{"num_hidden_layers": 15, "hidden_size": 256, "num_attention_heads": 2, "num_key_value_heads": 2, "head_dim": 128, "intermediate_size": 2048, "vocab_size": 2048, "hidden_act": "gelu", "norm": "layernorm", "norm_place": "pre", "norm_eps": 1e-05, "positions": "learned", "qk_norm": false, "attn_scale": 0.0884, "bias": "all", "tie_word_embeddings": true, "parallel_block": false, "init": "normal", "init_std_qkv": 0.0151, "init_std_o": 0.0151, "init_std_up": 0.0151, "init_std_down": 0.0151, "optimizer": "muon_variant", "learning_rate": 0.00128, "beta1": 0.95, "weight_decay": 0.065, "lr_head": 0.00658, "max_grad_norm": 0.5, "warmup_steps": 200, "schedule": "wsd", "decay_fraction": 0.311, "decay_shape": "linear", "final_lr_fraction": 0.0, "batch_tokens": 65536, "max_seq_len": 512, "doc_mask": true, "train_tokens": 931100000, "max_steps": 14208, "dataset": "wikipedia_en"}
MLP neurons of a small language model. Each row is named by its layer, matrix (up: input weights; down: output weights) and neuron, and shows model dimensions 32-159. Each number is 200 + 40 x the weight over its row's rms, rounded and kept within 0 to 999.
Before each neuron's rows, "fires after" lists the tokens most often just before its 100 highest values on Wikipedia text that the model never trained on. A number after a token or word is its count.

fires after: "n" 18, " an" 17, " en" 14, "ro" 10, " En" 6, "he" 4
L5.up1012,191,173,231,236,183,167,202,188,245,177,181,205,243,215,179,247,174,96,187,216,211,200,292,214,154,227,136,209,209,134,111,148,255,285,192,186,212,202,161,240,124,146,167,142,113,193,181,166,181,198,149,211,258,209,178,243,184,149,227,170,195,190,140,175,249,244,160,238,197,221,140,176,183,186,202,210,169,219,180,167,263,233,238,165,201,177,90,221,244,201,267,231,228,245,156,209,164,155,213,129,250,163,188,257,207,268,226,211,146,185,191,235,206,206,189,210,162,156,257,152,195,212,237,232,301,158,188,237
L5.down1012,217,301,176,188,227,199,210,290,196,268,140,135,178,234,234,251,119,185,124,249,259,161,197,214,187,197,209,222,103,163,221,190,201,200,179,215,261,263,195,166,198,178,179,216,141,209,197,198,198,235,204,188,230,239,257,153,168,227,176,185,98,239,167,260,178,148,123,193,178,232,188,197,179,216,228,228,200,265,165,267,247,139,142,179,258,240,181,230,178,211,210,188,190,176,234,280,236,149,200,191,186,182,146,185,163,179,234,182,264,146,253,199,171,220,201,210,191,218,209,173,220,155,234,161,106,251,241,138

fires after: " l" 12, " he" 10, "ar" 9, "r" 8, "ic" 7, " that" 4
L5.up699,173,218,216,236,201,154,187,163,203,175,130,231,191,282,214,245,248,183,244,164,194,167,226,226,142,89,211,210,216,147,121,227,189,277,176,177,257,161,179,236,222,213,209,210,141,108,291,194,214,174,212,178,150,140,151,167,179,218,180,187,208,246,230,199,221,184,199,209,263,173,220,191,223,254,232,194,160,135,182,228,218,135,216,306,187,210,150,128,206,174,196,168,195,221,207,218,142,177,178,204,231,211,254,173,227,229,255,217,218,177,178,204,228,231,198,224,112,251,188,123,266,263,151,149,213,200,202,180
L5.down699,141,144,180,191,219,230,259,154,218,226,248,180,165,148,221,153,158,192,185,177,187,205,206,167,166,237,192,217,151,251,165,287,179,215,173,262,174,154,141,169,181,181,174,227,228,227,271,177,207,168,232,231,203,168,169,253,84,254,215,269,244,229,222,203,222,247,198,172,246,203,190,222,249,178,241,228,221,302,210,151,161,189,129,197,158,163,191,225,283,226,209,143,245,173,250,143,193,233,193,188,224,156,204,161,183,175,230,230,216,258,256,160,193,130,218,140,197,194,221,192,234,253,138,236,165,266,227,222

fires after: " e" 23, " early" 13, " E" 11, " in" 6, "ate" 5
L5.up145,172,254,190,206,217,252,232,174,199,229,234,151,245,173,280,221,180,181,203,179,239,243,217,214,201,166,121,218,121,164,235,254,211,194,173,237,265,273,197,187,94,233,201,205,229,137,249,221,198,141,136,173,217,170,200,226,235,150,166,241,182,235,192,131,271,267,183,180,189,159,258,206,154,172,172,253,152,179,159,140,227,214,206,320,155,177,189,204,153,196,231,95,218,226,282,169,205,208,214,234,167,209,221,214,208,203,199,197,253,134,242,190,240,206,195,167,228,234,281,243,225,171,253,164,158,157,190,194
L5.down145,214,219,156,229,179,205,227,182,215,119,188,217,248,214,155,161,221,103,107,271,168,227,170,130,196,226,196,177,178,218,194,250,206,184,229,243,206,185,185,250,218,209,203,209,185,207,151,213,204,212,231,259,172,195,225,143,163,232,264,185,194,245,220,254,241,237,199,138,157,184,294,213,172,171,155,212,169,284,174,248,187,171,177,198,243,144,184,250,176,194,199,177,133,223,304,219,198,183,184,173,125,175,329,212,227,164,146,286,198,229,208,276,194,206,251,221,131,240,179,211,236,128,141,218,183,198,192,197

fires after: " ad" 15, " d" 15, " Ad" 10, " inc" 5, " ch" 5, " r" 5
L5.up1603,232,229,183,236,133,175,125,153,200,264,159,259,188,249,136,215,212,207,220,173,213,188,115,140,266,161,188,162,213,238,141,217,146,134,146,219,204,187,128,156,193,236,223,225,166,252,196,125,166,98,147,96,231,184,177,151,267,224,217,204,176,178,165,117,276,184,200,272,189,159,285,231,218,233,200,300,278,175,216,273,220,211,244,195,241,238,249,236,191,221,188,197,275,143,247,208,215,205,168,244,155,235,184,187,192,149,169,198,193,224,169,150,154,263,239,186,232,186,260,246,188,226,256,225,230,192,231,196
L5.down1603,214,210,281,167,238,293,190,172,202,133,204,194,211,147,224,251,109,241,150,262,221,208,157,193,223,237,239,170,165,194,200,204,238,186,183,164,140,184,238,189,205,187,183,201,204,216,249,245,276,193,146,190,206,211,146,211,249,338,160,81,185,197,222,199,194,243,270,255,228,160,119,154,196,218,139,163,154,219,191,192,156,237,165,269,201,263,221,153,189,179,215,169,283,145,246,232,128,174,226,228,226,165,229,213,133,214,247,187,222,226,205,210,197,225,227,152,174,214,178,191,137,194,209,197,214,197,118,194

fires after: "-" 13, " d" 12, " b" 7, " p" 7, " t" 6, "d" 5
L5.up1305,143,225,186,227,245,173,186,187,197,163,197,161,120,224,148,292,193,230,175,162,155,217,219,238,243,210,146,208,177,216,174,210,177,231,262,207,136,260,226,210,150,216,210,190,140,182,198,209,209,158,184,220,145,180,155,191,237,138,214,72,206,197,182,206,205,199,211,216,203,189,235,217,238,129,173,188,215,164,213,238,248,164,221,231,215,178,222,106,104,184,125,205,180,200,283,240,154,221,179,152,200,211,155,252,145,191,239,85,263,179,251,212,180,111,283,221,205,224,255,198,127,168,203,137,144,208,212,213
L5.down1305,194,270,188,219,126,211,159,185,285,186,246,171,252,195,233,126,244,202,205,229,183,262,190,225,185,187,181,187,206,214,248,211,233,195,158,224,207,221,223,231,166,151,146,158,257,189,177,224,193,290,245,207,245,182,268,180,218,164,168,230,162,200,232,191,148,209,185,172,216,233,223,187,187,180,167,190,210,204,201,181,229,210,190,272,219,201,185,146,221,199,227,213,165,251,168,134,123,221,239,281,227,214,195,180,240,224,224,323,171,228,211,160,196,219,205,183,146,234,148,189,225,155,218,261,205,215,192,188

fires after: "–" 34, "-" 7, "port" 7, "ort" 4
L5.up681,156,245,187,234,196,82,172,169,169,227,248,143,260,275,274,150,160,260,169,159,147,286,243,228,206,241,235,169,206,234,184,179,222,219,215,218,211,202,164,151,179,228,201,152,227,258,212,137,204,153,135,233,246,215,203,182,190,221,160,195,182,270,264,278,216,183,102,178,218,271,240,204,130,151,168,267,233,197,161,119,199,202,210,132,167,192,202,230,229,242,171,209,228,203,223,116,236,151,206,210,218,188,177,253,202,268,202,198,166,231,200,214,225,225,185,224,153,320,272,201,224,178,238,187,201,145,228,147
L5.down681,231,158,233,224,152,212,150,236,155,255,258,212,197,244,185,185,242,179,146,154,192,145,228,275,217,198,222,158,204,184,168,157,182,212,201,212,174,225,194,187,160,147,209,234,205,176,185,115,136,187,155,197,224,166,196,174,181,172,184,176,233,271,278,176,168,167,150,219,189,210,220,229,216,226,249,178,242,185,172,217,189,156,168,189,196,172,167,209,269,293,209,198,138,229,161,233,265,216,212,175,160,219,176,189,129,200,191,55,131,196,154,191,167,240,180,173,152,255,217,225,191,265,181,166,201,251,199,187

fires after: " of" 18, " b" 11, " by" 9, "em" 9, " the" 6, "d" 5
L5.up806,210,165,188,204,230,213,272,148,173,198,161,174,222,190,171,200,205,125,209,165,185,254,203,217,197,219,258,211,171,155,179,252,172,237,157,229,206,186,181,214,125,187,221,202,167,167,212,192,225,203,235,153,259,219,270,149,226,122,200,224,227,207,222,188,216,167,208,234,189,231,196,203,266,261,139,173,231,208,153,158,138,162,213,153,286,216,228,174,80,148,264,219,194,133,226,205,139,212,183,259,143,208,221,186,171,130,165,183,229,194,266,201,232,185,152,173,261,93,165,242,196,163,213,238,241,186,197,259
L5.down806,233,158,186,143,210,226,192,169,118,158,257,288,210,217,183,162,245,219,223,254,205,201,202,295,158,228,171,196,200,184,169,207,229,213,195,194,226,236,161,189,300,119,179,195,219,182,160,226,269,227,143,251,217,228,216,287,236,209,217,182,147,252,217,170,149,209,130,193,283,240,171,188,140,246,235,210,168,206,165,149,250,157,217,209,245,241,177,245,218,190,282,181,201,271,202,205,240,244,176,301,270,240,154,230,248,157,226,189,212,163,242,139,195,158,197,228,202,260,197,163,200,132,222,219,175,119,193,162

fires after: "o" 21, "ount" 11, "v" 9, " co" 5, "ust" 4, "ass" 4
L5.up1022,230,223,177,208,200,131,172,136,182,236,176,221,221,210,190,198,215,261,221,200,190,214,204,170,154,269,244,289,209,231,170,154,220,178,207,259,223,208,201,177,171,278,140,173,288,148,208,174,153,229,167,136,217,191,239,219,222,176,264,123,292,263,188,253,183,218,262,284,158,157,164,167,192,90,206,169,213,164,195,199,187,217,229,123,156,229,111,257,249,172,219,235,201,244,204,171,277,235,194,202,197,215,147,209,241,175,145,135,168,242,173,233,201,212,251,155,191,173,244,118,224,180,153,220,203,218,265,198
L5.down1022,134,123,190,193,202,220,202,216,168,204,201,270,145,265,234,148,139,153,170,241,260,177,145,207,128,245,173,226,275,240,148,210,243,225,241,243,150,217,188,219,233,203,267,196,101,232,232,205,237,242,138,198,214,213,185,178,127,222,249,231,149,182,221,240,130,259,163,216,221,179,152,154,175,242,202,227,172,216,193,242,140,240,220,161,210,229,196,228,225,160,176,230,217,218,193,160,278,297,169,159,215,180,205,242,280,138,156,185,163,193,181,175,197,200,251,190,211,239,198,221,169,218,219,241,146,188,172,166

fires after: "o" 16, "k" 11, " k" 9, " the" 9, "il" 5
L5.up1432,238,177,180,208,120,223,146,174,159,168,166,170,185,220,254,233,145,194,183,253,283,187,210,218,187,182,214,236,271,164,244,187,184,189,152,192,215,240,223,216,209,167,239,217,178,193,280,167,213,279,150,185,199,198,203,225,188,148,171,192,225,184,238,183,211,206,142,225,143,157,98,205,247,220,204,185,195,209,147,208,213,163,265,187,231,215,197,261,211,166,247,186,180,131,242,180,210,214,210,202,160,196,137,221,218,202,227,201,227,231,194,213,236,176,214,204,203,225,131,282,169,145,284,123,215,202,175,150
L5.down1432,136,167,203,141,211,197,203,99,168,228,222,246,187,188,225,192,239,336,239,250,169,208,224,277,205,158,220,222,149,172,125,204,150,234,228,206,219,204,220,217,215,174,216,228,216,224,234,195,157,231,241,178,143,174,208,164,188,197,182,122,252,124,201,161,155,257,274,219,124,297,250,242,114,176,235,185,186,246,204,134,207,217,170,134,222,190,150,196,188,258,188,226,130,152,152,165,240,153,260,223,262,168,166,180,255,222,228,259,173,207,197,242,197,161,236,163,169,216,159,173,251,207,237,211,254,225,198,226

fires after: "e" 16, "o" 13, " k" 7, " m" 7, " W" 5, "ö" 5
L5.up1543,160,185,174,264,211,206,226,237,247,184,203,210,200,176,225,212,193,221,165,186,140,262,196,150,217,149,178,151,233,197,198,158,124,242,241,162,213,191,125,237,215,197,122,225,153,196,200,174,139,218,222,141,224,144,208,224,203,152,207,160,237,182,251,193,178,269,245,327,166,203,173,227,147,124,188,154,203,270,202,173,208,151,275,186,236,199,223,186,127,225,207,230,220,172,253,158,264,165,192,178,170,258,257,219,208,181,265,249,176,182,205,276,187,261,213,152,220,204,203,174,184,227,199,181,168,254,212,138
L5.down1543,139,162,241,177,225,220,189,230,219,140,205,229,241,117,237,206,186,206,132,188,200,258,201,175,241,184,146,198,194,88,227,192,283,198,225,249,208,225,201,244,204,199,115,264,219,145,199,148,172,223,242,273,185,217,134,285,216,193,152,244,194,216,229,151,206,245,281,189,220,241,235,204,208,208,244,238,143,180,231,123,256,219,160,233,243,224,297,235,246,223,209,227,231,171,207,173,256,201,233,181,207,178,236,161,159,228,201,107,127,201,172,179,171,120,190,216,247,194,124,164,163,262,191,172,207,185,125,224

fires after: "ok" 20, "a" 11, "ang" 9, " La" 7, "ake" 5, "ra" 5
L5.up1050,215,182,177,195,186,201,147,145,220,184,140,177,222,146,170,242,251,204,145,256,151,220,232,232,156,159,211,218,165,197,188,202,156,189,153,159,191,192,202,218,218,250,185,236,221,254,180,147,188,181,237,212,218,117,130,236,205,100,155,159,257,216,245,183,257,227,155,160,151,188,136,213,248,250,132,281,191,207,174,178,185,155,144,254,210,126,242,189,240,205,207,142,193,171,262,205,202,166,207,221,169,175,242,241,140,261,200,233,214,130,255,236,226,274,178,185,238,203,160,191,190,206,185,223,237,221,211,204
L5.down1050,267,227,286,192,290,200,167,217,189,263,248,159,149,252,151,196,228,248,93,174,247,194,198,178,225,233,199,214,184,154,208,163,179,202,170,259,251,225,217,176,214,213,215,165,194,259,224,230,180,239,192,221,291,265,209,173,231,240,195,186,196,176,229,208,181,167,214,245,257,164,191,174,230,196,249,206,175,191,176,174,149,201,161,234,218,117,174,179,128,163,197,290,277,242,169,212,195,204,189,167,147,247,257,179,221,199,190,177,134,171,198,236,254,203,203,153,220,217,314,226,177,196,185,219,185,153,145,252

fires after: "s" 19, "S" 16, " its" 10, " |" 10, " Is" 6
L5.up381,151,262,210,113,207,112,249,194,135,259,200,159,207,274,209,161,283,164,141,235,155,153,195,240,210,154,206,173,200,248,158,205,224,269,139,172,280,235,200,210,188,225,227,197,223,143,199,163,195,172,231,269,282,225,190,183,162,122,93,222,115,231,226,203,265,148,144,212,199,160,240,164,291,152,161,227,185,218,156,183,254,192,197,193,259,212,169,214,226,286,175,192,212,220,243,197,224,235,254,128,173,194,199,168,173,195,138,228,313,199,171,173,210,225,210,244,193,218,226,212,211,150,190,210,166,181,214,238
L5.down381,208,207,220,205,183,153,167,185,227,259,170,236,169,171,299,255,200,273,189,187,254,182,247,169,197,235,162,171,234,159,201,245,124,220,240,186,178,190,205,221,239,133,132,241,203,224,147,228,256,171,151,176,140,152,201,208,178,167,273,243,317,216,252,286,168,235,249,244,190,256,278,208,156,185,243,166,202,204,267,228,172,239,284,214,195,184,196,157,153,216,225,216,212,193,155,145,167,206,206,226,146,157,150,177,178,223,179,152,128,136,237,235,160,222,295,225,259,262,250,246,242,202,189,205,207,88,188,128

fires after: "o" 15, " co" 9, " Co" 8, "t" 7, " to" 6, "ro" 6
L5.up1970,174,181,213,210,209,148,101,172,192,231,237,176,201,177,221,237,148,222,173,176,215,186,175,246,173,174,128,263,194,198,229,176,141,148,201,219,204,227,178,156,260,131,124,248,270,138,249,229,185,220,162,192,159,229,226,189,223,185,249,185,187,269,191,215,195,200,152,181,184,247,188,191,157,208,184,216,245,265,120,235,194,222,231,248,236,226,229,165,278,152,287,169,169,185,135,148,179,180,228,162,169,231,174,199,269,275,235,234,75,243,142,220,146,204,184,158,217,232,182,175,178,184,225,184,212,246,135,124
L5.down1970,153,160,184,166,235,239,251,210,194,169,219,262,211,223,245,144,231,239,198,209,217,215,252,270,223,186,153,225,174,151,234,184,177,214,229,198,201,189,201,229,157,220,297,242,132,178,226,213,178,309,188,148,176,224,223,204,165,192,255,245,292,190,237,179,162,217,184,290,198,247,204,196,204,209,185,217,208,100,222,163,190,164,231,161,238,204,193,148,175,200,167,240,176,108,213,226,255,237,238,291,268,272,205,186,281,185,226,190,230,250,168,203,210,226,158,152,188,166,188,188,210,273,229,238,193,140,179,137

fires after: "–" 39, " re" 5, "\n\n" 4, " N" 4
L12.up59,219,219,217,206,231,177,206,188,156,174,189,116,273,191,191,171,165,222,193,256,178,185,206,152,193,281,241,229,191,274,103,187,129,197,173,233,216,132,163,213,199,238,199,161,257,124,156,231,230,153,221,189,288,182,126,211,188,264,257,256,209,170,129,160,224,228,240,128,191,148,201,211,227,246,226,222,133,203,213,233,196,224,223,157,202,179,202,249,225,192,201,271,238,154,228,124,191,149,189,149,207,235,204,234,144,208,176,59,231,260,162,193,161,171,198,260,232,195,191,201,163,276,178,186,222,286,240,122
L12.down59,206,139,233,200,204,230,319,148,164,149,202,202,189,204,189,276,151,162,277,244,245,200,203,191,178,120,228,236,256,256,180,150,162,204,183,223,208,179,216,242,157,151,192,222,242,232,233,226,185,272,220,201,170,247,230,256,179,126,205,236,199,226,214,204,245,187,214,266,225,206,228,294,186,170,206,201,188,207,194,177,199,229,176,248,185,149,225,152,235,238,235,153,257,261,241,241,187,266,239,233,212,160,139,164,189,211,183,204,235,165,209,174,220,201,205,186,113,235,212,138,232,169,251,155,183,220,209,166

fires after: " comp" 22, "u" 9, "ission" 7, "stit" 6, "p" 6, " conc" 5
L5.up490,290,210,256,233,215,192,153,207,207,203,297,175,227,211,227,205,132,246,173,172,223,219,208,208,232,126,228,207,174,204,186,172,206,237,261,230,211,212,199,171,261,213,210,263,164,193,209,96,179,180,133,145,174,140,268,179,220,177,154,182,236,210,240,224,155,167,233,124,200,227,253,197,183,84,185,213,151,236,254,152,177,165,205,162,209,192,162,237,295,216,230,206,188,154,194,216,105,182,243,226,167,238,259,226,205,243,212,246,173,158,195,164,213,204,197,251,162,204,133,251,164,191,219,213,281,188,209,221
L5.down490,210,174,149,236,137,187,173,197,210,279,171,204,242,207,246,190,208,197,185,191,176,168,182,206,188,148,210,238,130,239,192,111,151,164,200,212,219,150,217,178,136,209,162,151,218,200,176,157,179,114,196,210,200,188,222,198,126,152,159,154,201,250,194,221,215,196,183,216,269,232,180,183,193,160,191,222,192,178,209,231,205,106,198,147,279,159,180,187,232,259,293,261,231,267,188,287,249,165,214,197,181,177,193,253,233,183,185,197,118,189,231,255,192,210,204,236,239,271,185,198,230,182,224,188,239,253,237,244

fires after: "en" 26, "ur" 7, " O" 5, "very" 5, "is" 4, "omen" 4
L5.up949,247,242,191,277,196,235,245,202,244,177,137,176,161,182,238,171,236,120,188,239,222,158,228,227,304,180,265,173,293,236,183,189,266,226,242,175,236,218,168,123,249,197,207,159,183,244,184,224,303,196,181,223,152,212,276,190,227,198,229,166,218,243,210,152,174,239,166,207,190,121,184,194,118,185,167,134,230,276,175,201,174,160,161,96,212,222,210,212,213,272,160,191,242,100,169,243,170,149,180,185,139,229,204,150,169,174,196,188,252,166,163,191,258,154,250,242,187,195,190,171,163,197,148,153,221,202,150,267
L5.down949,249,175,226,230,225,248,246,171,196,249,236,166,245,192,142,242,144,178,208,169,197,165,286,261,208,262,196,215,196,233,158,169,148,212,226,224,229,282,196,202,154,124,306,208,173,148,203,224,188,237,180,187,203,123,165,214,180,273,159,156,133,183,219,161,193,157,207,168,216,227,176,206,214,199,123,216,173,202,251,223,166,213,210,255,214,177,172,186,202,208,245,270,249,150,185,211,210,231,239,189,208,156,306,230,281,188,249,277,210,175,182,185,176,209,189,182,210,195,264,185,218,191,206,253,196,229,250,140

fires after: " C" 11, " G" 11, " c" 11, " M" 7, "r" 6, " m" 5
L5.up2024,227,301,138,243,130,226,183,276,208,146,137,221,206,131,164,162,142,225,220,192,152,185,269,187,195,151,142,231,218,169,192,164,231,156,235,225,214,241,145,210,205,185,178,308,175,186,126,222,236,218,190,228,170,252,152,198,200,232,137,189,221,181,248,113,244,133,126,180,180,280,165,262,192,121,191,221,205,149,199,139,194,177,136,209,229,162,232,241,182,234,268,170,196,179,218,247,236,180,195,112,245,190,245,213,235,218,211,189,219,160,236,170,172,233,109,150,200,251,182,227,242,236,180,223,196,179,198,245
L5.down2024,260,225,212,146,171,184,219,209,306,201,207,68,225,182,191,224,153,170,258,226,164,263,184,262,186,243,176,124,185,240,216,183,188,244,175,278,191,163,151,300,178,198,165,210,177,195,146,180,237,259,182,210,237,204,250,198,159,128,231,191,193,197,175,188,241,200,144,206,149,156,201,180,168,176,182,187,177,217,203,278,165,284,181,172,280,250,196,222,172,169,249,231,171,240,209,273,200,205,216,168,216,230,199,127,202,129,229,235,172,229,209,150,138,204,229,181,192,222,104,184,223,238,176,225,275,174,180,240

fires after: " " 27, "\n" 16, "h" 8, " c" 5, "." 5, " C" 4
L12.up1306,196,208,177,169,156,193,178,174,207,218,269,192,206,200,148,154,193,271,165,135,224,170,184,209,171,178,138,178,258,233,226,197,286,227,202,228,135,179,179,254,143,205,149,109,156,162,226,218,124,191,225,234,153,203,178,207,186,228,170,243,152,221,224,224,111,160,225,277,195,233,218,187,208,113,211,231,253,142,157,157,137,214,130,253,210,169,178,297,189,214,148,205,196,144,230,204,220,176,164,251,129,157,214,161,189,157,337,198,212,200,183,183,233,215,240,228,222,198,234,227,180,213,233,223,249,128,194,237
L12.down1306,188,142,164,159,176,199,219,197,253,279,222,206,210,210,217,238,156,186,232,231,200,201,221,286,222,259,203,121,148,227,222,195,268,272,132,157,145,169,265,230,105,208,211,194,212,115,166,96,242,125,130,283,224,125,235,152,206,158,185,202,174,218,173,224,185,190,176,237,214,110,204,202,176,232,242,199,251,222,212,199,276,186,217,189,136,121,228,145,187,241,211,236,204,145,154,237,169,139,189,178,290,181,187,207,168,213,220,187,179,134,210,159,178,179,242,232,164,224,219,155,155,199,227,223,137,187,275,144

fires after: " |" 17, " January" 9, " June" 9, " October" 6, " May" 6, " July" 5
L12.up1255,187,232,201,175,243,196,201,219,248,152,137,186,160,214,183,159,186,94,155,222,243,200,220,152,240,177,140,188,113,237,201,245,186,184,229,175,192,202,171,125,253,201,238,115,78,144,151,272,166,148,180,184,167,162,232,166,199,178,269,230,208,207,179,241,250,173,219,117,185,187,171,227,216,172,156,183,180,231,197,121,173,185,173,183,133,175,112,241,252,176,283,200,117,263,249,306,280,230,160,181,187,184,227,218,197,232,158,259,163,252,261,207,218,211,179,153,239,209,180,231,163,160,188,157,162,206,197,146
L12.down1255,78,258,188,209,200,195,151,291,242,203,244,237,202,181,261,192,180,155,204,199,196,284,277,193,211,237,215,203,176,295,218,160,174,199,172,235,193,218,204,224,185,184,236,119,194,162,181,168,198,166,179,178,176,223,212,209,158,163,244,240,233,141,173,155,202,153,161,215,154,156,129,192,243,254,186,186,238,179,160,202,190,125,202,213,171,165,165,202,148,247,229,250,135,245,250,242,196,242,179,235,215,179,231,215,207,159,186,240,221,206,223,250,178,179,176,253,193,195,228,256,227,198,148,131,154,212,195,139

fires after: "w" 11, " University" 11, " new" 8, " M" 8, "W" 7, " W" 7
L5.up252,212,137,221,212,243,232,188,196,172,154,184,114,138,204,187,240,197,176,233,209,176,200,318,154,235,191,185,178,182,253,136,129,159,239,190,232,180,237,182,200,162,177,95,229,202,111,217,314,286,187,176,173,224,212,210,233,225,239,311,244,232,263,201,198,196,171,183,174,212,209,196,216,204,197,186,197,194,181,161,200,233,289,237,226,257,245,152,182,192,211,301,110,291,201,196,243,261,223,274,242,193,192,171,211,193,253,240,130,231,127,246,153,263,226,155,192,221,230,236,222,182,233,220,166,191,117,142,252
L5.down252,259,217,173,126,179,152,250,233,243,154,107,202,278,149,215,132,122,185,148,138,231,234,111,206,198,195,146,196,229,243,212,243,202,205,206,266,206,142,204,222,158,141,207,219,198,272,231,166,243,222,194,235,251,190,186,171,144,189,258,270,194,270,223,291,143,177,106,221,199,182,183,194,163,229,163,213,209,134,227,191,150,293,226,214,191,266,197,172,165,237,211,209,261,189,207,266,233,268,238,234,137,149,224,244,200,209,188,194,222,222,135,201,211,239,196,194,267,148,189,235,220,231,253,221,211,211,167,253